config.yaml
n_layer: 14
vocab_size: 16384
rope_base: 10000.0
attn_scale: 0.125
bias: "all"
parallel_block: true
beta2: 0.95
weight_decay: 0.16
lr_head: 0.00309
grad_clip: 0.5
doc_mask: true
dataset: "wikipedia_en"
MLP neurons of a small language model. Each row is named by its layer, matrix (up: input weights) and neuron, and shows model dimensions 394-457. Each number is 128 + 32 x the weight over its row's rms, rounded and kept within 0 to 255.
A block is one neuron, or neurons of one layer that tend to fire together. After each block is what it responds to, as a language model described it from the Wikipedia text at the highest values.

L7.up151 [ 71 132 125 121 176 135 135 109 146 137 125 127 110 106 113 117 118 127 160 182  88 168 156 140 117 179  99 157 106 174 130 127 136 120  93 127 129 114 181 155  72 150 129 142 111 127 144 126 145 109 146 119 128 124 130 128 101 171 190 166 122 204  89 126]
L7.up155 [109 129 183 175 130 118  89  86  97 181 142 111 106  59  64  91 137  97 106 178 159 123 152  89 139 130 126 135 105 155 149  76 153 148 155 172 132 121  93 144 100  80 117 146 166 149  87 156 141 133 169 152  80 141 105 158 155  87 188 143 135 139 113 130]
L7.up204 [124 150 155 149 154 153 164 152 134 119 152 117  92 160 137  96 156 145 155 151 123 180 120 128 105 169  97 163  83 142 139 140 112 147 153 119 171 134 146 168 140 121 101 165 119 111 121 105 159 148 149 116  80 106 126 103 101 123 180 225  86 111  93  93]
L7.up241 [139 206 138 161 108 131 177 129 143  77 123 128 156 144 143 119 108 175 126 123  99 136 128  98 130 159 118 163  97 114 109  85  88 149 167 148 136 196  98 112 169  99 154 195 149 104 123 167 159 130 105 145 141 172 110 102 120  82 153 112 155  57  50 154]
L7.up574 [102 140 179 122 117 119  78 103 140  99 129  97 138  72 112 126 131 130 168 173 141 136  94 126  95 133 146 149  95 123 157 136 147 166 126  57 114  98 127 166 111  79 117 168 147 151  77 170 143 104 126 141 170 124 142 155 179 188 128 190 121 171  94 125]
L7.up671 [119 144 125 193 149 158  66 102 176 176 134 146 177 171 138 124 166  38 105 142 146  88 118 139 130 118  92 103 163 116 138  65 129 165 124 208 106  99 132 105 151 137 159 133  92 155 135 114 140 171  99 161 111 121 114  96 120 214 120 102 115 117 148 185]
L7.up715 [122 171 181 102 122  79 119 147 147 162 114 149 159 202 109  90  57  87 113 127 127 157 106 106 128 144 185 136  99 159 126 120  97  97 150 123 144 140  85  84 132 132 120  60  90 113  91 141  80 134 147  98  77 150  64  87 130 151 167 105 132 152 169 128]
L7.up921 [135 152  94 123  90 150 120 109 196 142 137 172 150  75 148 159 131 137 132 136 143 144 103 150  97 118 123 139 124  90 105  90 102 144 109  51 145  90 116 172 133 138 148 136  76 101 105 145 147  95 117 124 116 122  81 113 142 150 106 211 139 130  93 110]
L7.up996 [124  78 129 154 176 127 142  78 100 143 126 165 165 157  65 143 102 113  63 135  97 124  78  96  62 128 117 120  96  70 136 142 101 172 161 122 129 233 136 161 144 108 116 117 134 242 161 149 119 136 111  90 175 150 147 108 118 123 156 150 114 138 120 102]
L7.up1020 [154 164 146 133 135 129 126 117 122 144 172  81 121  88 198  89 124 161 162 114  94 101 136 111 140 165 169  66 175 139 154 156  77 139 113 135  90 154 122 126 141  87 101 167 112 164  59 168 124  93  67 125 129 100  72 125 118 113 159 150  68 184 167 142]
L7.up1053 [120 141 149 108 112 192 144  74 181  99 141 139 110 159 141 109 137 116 119 141 152 142 129  93 159  94  52  81 145 116  71 124  73 165 175 128 120 134 116 149  98  82 154 134 120 140 115 127 188 134  83 158 112  93 130  89 109 180 113 153 172 161 122 137]
L7.up1101 [ 98 134  98 138  77 122 174 143 129 161 114 129 154 157  86 105  82 148 125 118 118 133 114 102 150 103 168 175 149 157 120 118 146 170  81 101 122 198 141 152  93  89 134  97 147 100  41 164 118  84  98 135  92  87  92  98 105 146 144 126 154 170 181  74]
L7.up1788 [111 142  72 136  73 126 174 118 113 169 105 153 137 184 135 190 145 112 102 139 137 144 126 132 169 100 152 140 169 167 141 120 169 131 120  97 139 136 128 142 120  92 133 139 103 135 128 109 153 143 107 152 100 104 169 119 165 163 174 180 126 135  99 132]
L7.up2133 [136 207  90 124 173 164 121 117 110  99 138 129 162 116 151 127 151 159 149  89 138  84  85 134  89 129 137 115  97 120 120 115 123 105 137  95  99 164  35 112 129 142  89 109 137 189 121 122 203 121 112 190 102 169 113  97 121 189 158 101 107 180 140 141]
L7.up2229 [134 113 127 140  95 187 119 148 119 114 239  57 123 129 159  87 195 119 138 107 115 152 124 157 141  97  67 154 144 127 123 134  77 112 108 104 103 121 104 144 131 109  90 110  97 110  55 107 132 127  90 163  85 166  77 106 144 143 178 148  93 120 104  86]
L7.up2773 [103 163 145 176 119 169 142 132 143 109 127 155  57  95 142 110 109  95 112 148 126 168 149  97 139 129 128  73  59 117 132  88  91 183 139 212 201 119 128 129  77 158 101 106 141 133 128 129 139 114 135 142 115 181 129 121 121 104 103 230 108 103 136 118]
Responds to: Arabic "Al-" hyphen. Hyphen right after the Arabic article Al/al in names of clubs, people and places, as in Al-Wasl, al-Kirmani; weaker on other compound hyphens and mid-word pieces.

L7.up138 [133 171 117 120 146 147 122  83 145 123 202 128 113 137 101 117 103 115 160  32 121 178  35 165 112  93 123 160 120 148  69 178 110 170 158  87  58 146 134 127 113 139 176 191 105 163  93 116  86 116 170 227 124 106  86 161  90 138 170 191 118 237 174 159]
L7.up392 [181  82 203 118  97 158 114 113 118  92  98 155 141 110 149  95 151 114 101  94 111 132 161  72 155  99 124  90  95 107 122 121  55  60 175  53 162 155  93 200 175 133 147  80 171 142  62 119 144 116  94 191 123 128  75 128 192 109 123  76 183 213 116 141]
L7.up459 [105 115 208 132 141 103 124 187  70 120 122 132 121 113 147 150 128 141  90 143  95 101 147 105 144  92 115 141  76  73 154 172 103 209 103  95  97 116 147 118 112 112 147 121  99 179  54 104 121  84 102 138 147 119 153 147  97 154 152 149  98 153 166 102]
L7.up467 [102  91 153 169 134 118 109 128 122 117 126 126 187  94 105 104 160 185  95 107 116 136 140 110 120  96 164  63 104 103 135 113  92 164  94 146 115 111 129 135  68 126 121 118 156 114 107 166 102 129 126 163 153 134 128 141 144 119 184 142 126 130 152 150]
L7.up500 [129 157 152 148 147 132 100 127  86 129 168 147 109 111 123 114 163 178 147  83  40 135 150  94 124 103 119 123 104  84 113 110 118 142 129  94  93 145 124 136 147 139  98 133 130 133 101 117 145 122 104 146 114 138 134 116 157  88 133 163 161 162 111 152]
L7.up519 [126 101 141 107 118 131 139  46 102 127  88 156 108  85 115 129 136 125 160  79 153 147 186 112 142 166 131 120  21 100 127 102 140 133 140  76 119 213 147 152 138  89  99 179 105 164  76 149  83 110 105 168 103 167  97 173 129 106 127 145 137 129 172  82]
L7.up740 [ 78 193  96 103 142 145 109 154 124 127 162 152  70 143 122  76 183  93 128 103 159 184 167  87 119 109 101 127  87  89 122 154 134 122 129 175 107  81 130 132 124 130 163 116 113 113 104 115 183 106 101  99 115 112 137 156 130  97  93 144 111 181 167 161]
L7.up834 [ 86 155 168 119 101 149  78 106  71  89 114 197  87  60 119 123 114 169 134 101  91 147  74 128 129  95 160 132  92  33 173 139 132 207 126 143  98 153 106 106 136 134 108 136 171 127  80 162 145  80 144 131 110 157 113 126  86 159 106 134 118  90 101 117]
L7.up971 [156  89 139 148 168 139 176 132 119  77 158 153 162 135 114 100 106 189 154  87 124 113 141 153 147 114  95 110 137  97 129 123 124 146  96 127 183  96 100 146 132 133 174 148 141 147 144 143 150 113 132  88 119 130  87 119 133 185 133 220 168 118 163 126]
L7.up1113 [127 173 189 106 119 130 147  67 146  93 124 183 115  62  99 143 109 110 129 154 140 103 151 150 125  96 126 156  68 128 110  74  80 111 129 129 126 111 137 118 134 122 120 160 149 138 141  94 123 102 133 129  94 107  63 102 158 152 118 144  85 119 161 138]
L7.up1146 [ 90 155 117 140 181 133 136 130 105 165 158 111 177 101 106 114 146 101 154  73 151 192 150 130  88 149 152  68  99 112 137 168 105 202 136  71 104 151  68 201 171  96 112  98 160 133  79 163 155 116 129 122  70 225  98 148 156 121 189 120 137 165 143 133]
L7.up1603 [ 42 161 158 109  52 163 190 145  90  99 110 122 127 112 133 124 172 106  89  53  80 138 101 122 130  69 182 154 153  60 120 136 120 105 156 122  59 186  49 187 165  99 118 107 142 153  77  94 138  82 140 214 113  89  94 101 122  98 125 116 147 128 110 193]
L7.up2075 [132 111 146 159 137 158 126  51  90 100 147 128  80  97 136  93 108 111 148 112 102 131 148  96  93 133 127  97  94 116 101 123 173  91 128 148 100 154 103 121 115 169 155 203 139 166 139  90 123 101 109  91 104 103 158 158  76 144 139 176 167 157 111 132]
L7.up2379 [ 86 100 158 209 165 151 142 107 158  98 171 109 119 146 129 117 209 131 138  73 131  96 186 136 153  94 135 131 130  98 120  93 122 168 129 151 148 171 134 120 117 202 128 106 108 172 171  80 154 105  94 157 116 140 121 125 170  79 146 101 194 129 168 131]
L7.up2530 [114 133 158 108 123 146  78 103  86 137 161 147 161 112 161 151 154  76 136 136  75 150 135 148  97  71 189  87 118  65 162 144  41 123 135 169  88 164  96 160  82 128  66 171 201 137 123 146 123  78 126 179 154 133  49  63  97 108  63 148 122 151 142 149]
L7.up2610 [ 86 160 183 115 113 140 109  65  82  94  97 167 129 127 153 121 124 145 112  88  89 147  97 124 126  91 166 122  92  70 132 137  62 197 148 111 114 151  85 104 113 157 136 127 205 161  97 165 151  84 126 156 147 170 128  89  86 137 122 135 115 129  95 128]
Responds to: Section heading closers. Closing == or === marks that end Wikipedia section headings such as Early life, History or Reception, plus some line breaks ending list entries.

L4.up452 [131 147 144 124  85 141  95 128 103 121 188 138 182 150  49  65 114 137 109  96  91 161 131 132 126 105 153 134 101 144  68 180 169 151 148 118 135 157 105 127 144 125 208  99 124 109 126 151 118 105 114 134 115 186 143 125 119 122 171 106 126 131 116 119]
L4.up755 [161 149 136 130 115 176  88 118 132 103 184 142 120 140  94 131 145 187 147 123 109 134 160 150 144  87 162  96 119 144 126 164 116 136 136 115  73 120 139  96 114 138 158  95 131 140 172 141 158 152 117  99 156 103 127 144 144 137 130 125 120 123 122 125]
L4.up1880 [ 74 171 119 180 116 139 121  96 141 117 128 189 100 118  89  43 146 104 148 114  56 147 189 120 133 130  99 137  90 148  82 118 116 131 156 109 152 135 104 130 148  78 136 169 137 159 173 139 131  60 118 133 137 165  76  84 141 133 103 153 103 149 133 102]
L4.up2753 [117 152 135 138  73 146 146 107 130 147 156 161 131 141 112  75  68 120 119 162 144 118 140 119  83 113  58 158  83  96 124 161 120 144 173 137 116 173 113 149 154 146 128 143 126 160 157 125 172 104 152 114 129 153 100 176 138 151 144 105 135 122 162 106]
Responds to: Section heading closers. Closing equals signs that end a wiki section heading, such as == Side effects ==, ===Opioid===, also rarely that or before after a clause.

L5.up600 [ 87  85 171 133 170 122 151  55 106 130 122 156  82 122  97 115 111  58 142 140 167 143  61 193 114 142 153 150  99 161 115 117  81  88  83 166  62 135 107 112 109 148  87 181 132 136 118 147 168 130  95  89 113 149  81 171  74 113 147 184 114 126 166 149]
Responds to: Inside multi-word titles. Connectors and middle words inside titles, names and ranges, e.g. "All or Nothing", "Grits & Gravy", "The Night Of", or the dash in 2000–2001, plus mid-name pieces like Qu-ad City.

L5.up592 [141 130 156 132 134 132 139  65 143 147 186 182 149 112  83  68 141 116  77 201 114 112 137 111 103 127 166  40 106  91 124 153 135 130 160 150 145 121  86 119 135 119 140  91 131 190 150 123  89 194 117 172 105 123 113 105 127 178 169 133 118 188 107 140]
Responds to: Pre-year date tokens. Fires on the token just before the year digits in dates: century pieces like 163, 201 after "in", commas in "May 5, 2004", month names.

L5.up2008 [177 113 142  90 115 126 171  93 125 104 138 113 136  69  68 119 134  96 141 122 158 130  78 161  91 107 146 125 129 125 107 156 111 175 143 130  30 140 145 186 122 131 177  88 171  96 157 159 169 148 113 190 176 150 119 122 110  75 172 117 169 122 114  87]
Responds to: Heading ends, dangling hyphens. Closing == or === of wiki section headings (==History==, ==Personal life==), hyphens in suspended compounds (Cretaceous- and, homo- or), and only after not.

L5.up2414 [141 128 130 128 145  73 143  84 110 117  98 231 111 143 133 119 110 120 153 109  55 134 109 131  81 118 157 116 104 162 236 103 157  87  82  68  84 144 129 137 120 125 130 140 153 136  96 145 118 165 139  89 140 137  88 198  77 165 123 138  35 137 128  43]
Responds to: Mid-name hyphen tokens. Hyphens or word-piece continuations inside multi-part names after a short prefix, e.g. al-Zenki, L-shaped, IL-6, Gordon A-3, Reg|is Corporation.

L4.up35 [128 133 166 173 155 108 167  78 130 101 135 128 153 134 147 103  88 153 202 106 106 103 124 118 200 108  60  46 108 143 124  48 129 149 170 158  88 119 152 124 162 139 161 156 115 184 110 143 140  95 138  96 147 136 154 141 105 149 120 140 132 111 153 163]
L4.up130 [136  95  77 117 122 144 186  92 132 105 178 105 104 159 136 125 151 106 142  14  85 175  74 105 115 143 156 148  68 103 180  86 146 130 129 120 116 181 158  85 126 116  42 193 143 135  65 105 147 187 108 182 151 136  73 109 174  74 148  92 114 110 124 152]
L4.up131 [120  88 131 162  96 132 147 111 152 103 161 142  61  94 178 145 111  75 155  87 149  94 117 149 137 147 154 115  52 122 189 101 108 127 156 174 110  92 152 138 110 121 108 166  93 147 146 104 106 121  98 112  74 155 126 141 130  89  55 167  94 106 173 167]
L4.up2173 [138 113 131 166 139 127 149  94 123  81 144 137 125 142 116  96 117  60 157 132 113 101  99 126 136 127 180 138  71 148 151 120 109 149 104 141 200 123  98 126 158 110 145 130 115 147 113 116 122 106 135 140  82 142 133 170 177 130 140 154 156 165 154 144]
Responds to: Inside title names. Word pieces inside multi-word titles and proper names (songs, albums, books, shows, places), mostly mid-title words like to, The, Please.

L4.up543 [152 166 137 123 214  63  99 104 123 111 131 111 161 138 106 170 161 130 148 186  41 134  90 113 120 127 167 173  85 119 103 199 110 164 130 123  90 130 144 145 117 134  88 121 143  91 147 145 115  71 179 165  98 156 167 127  87 107 104 142 117  87 122 127]
L4.up732 [146 109 197 109 175 171 104  94  91 111 172 180 132  85  95 117 101  93 159 135 112 153 124 126 119 160 165 106 164 116 118 128 123 169 161 104  86 176 108  90 121 124 155  85 101 148  76 158  96 154 144 126 145  85 173  70 156 157 105 159 135 181 120 132]
L4.up1606 [150 154  97 159 160 168 156  95 216 103  99 103 136 117 140 119 145 143  99 117  54 125  76  89 117 148 166  92 169 150  85 175 165 127 132  54 117 149 122 167 120 177  79 109  92 144 100 129 203 118 169 211 106 144 154 103 116 136 132 159 134 178 143 116]
L4.up2741 [165 114 150 195 157 171 114  69 132 141 127 141 165 138 121 146 127  88 124 145 110 135  93  87 118 135 112  81 123  75  76 100  76 161 139  94  67 164 139 124 122 172  58  95 166 150  77 175 132 147 100 217 158 193 103 128 174 128 116 141 179 149 161 130]
Responds to: Time expression endings. Last token of a date or time phrase after in/on, such as the final year digit (in 1963), month names, "later in life", "at times".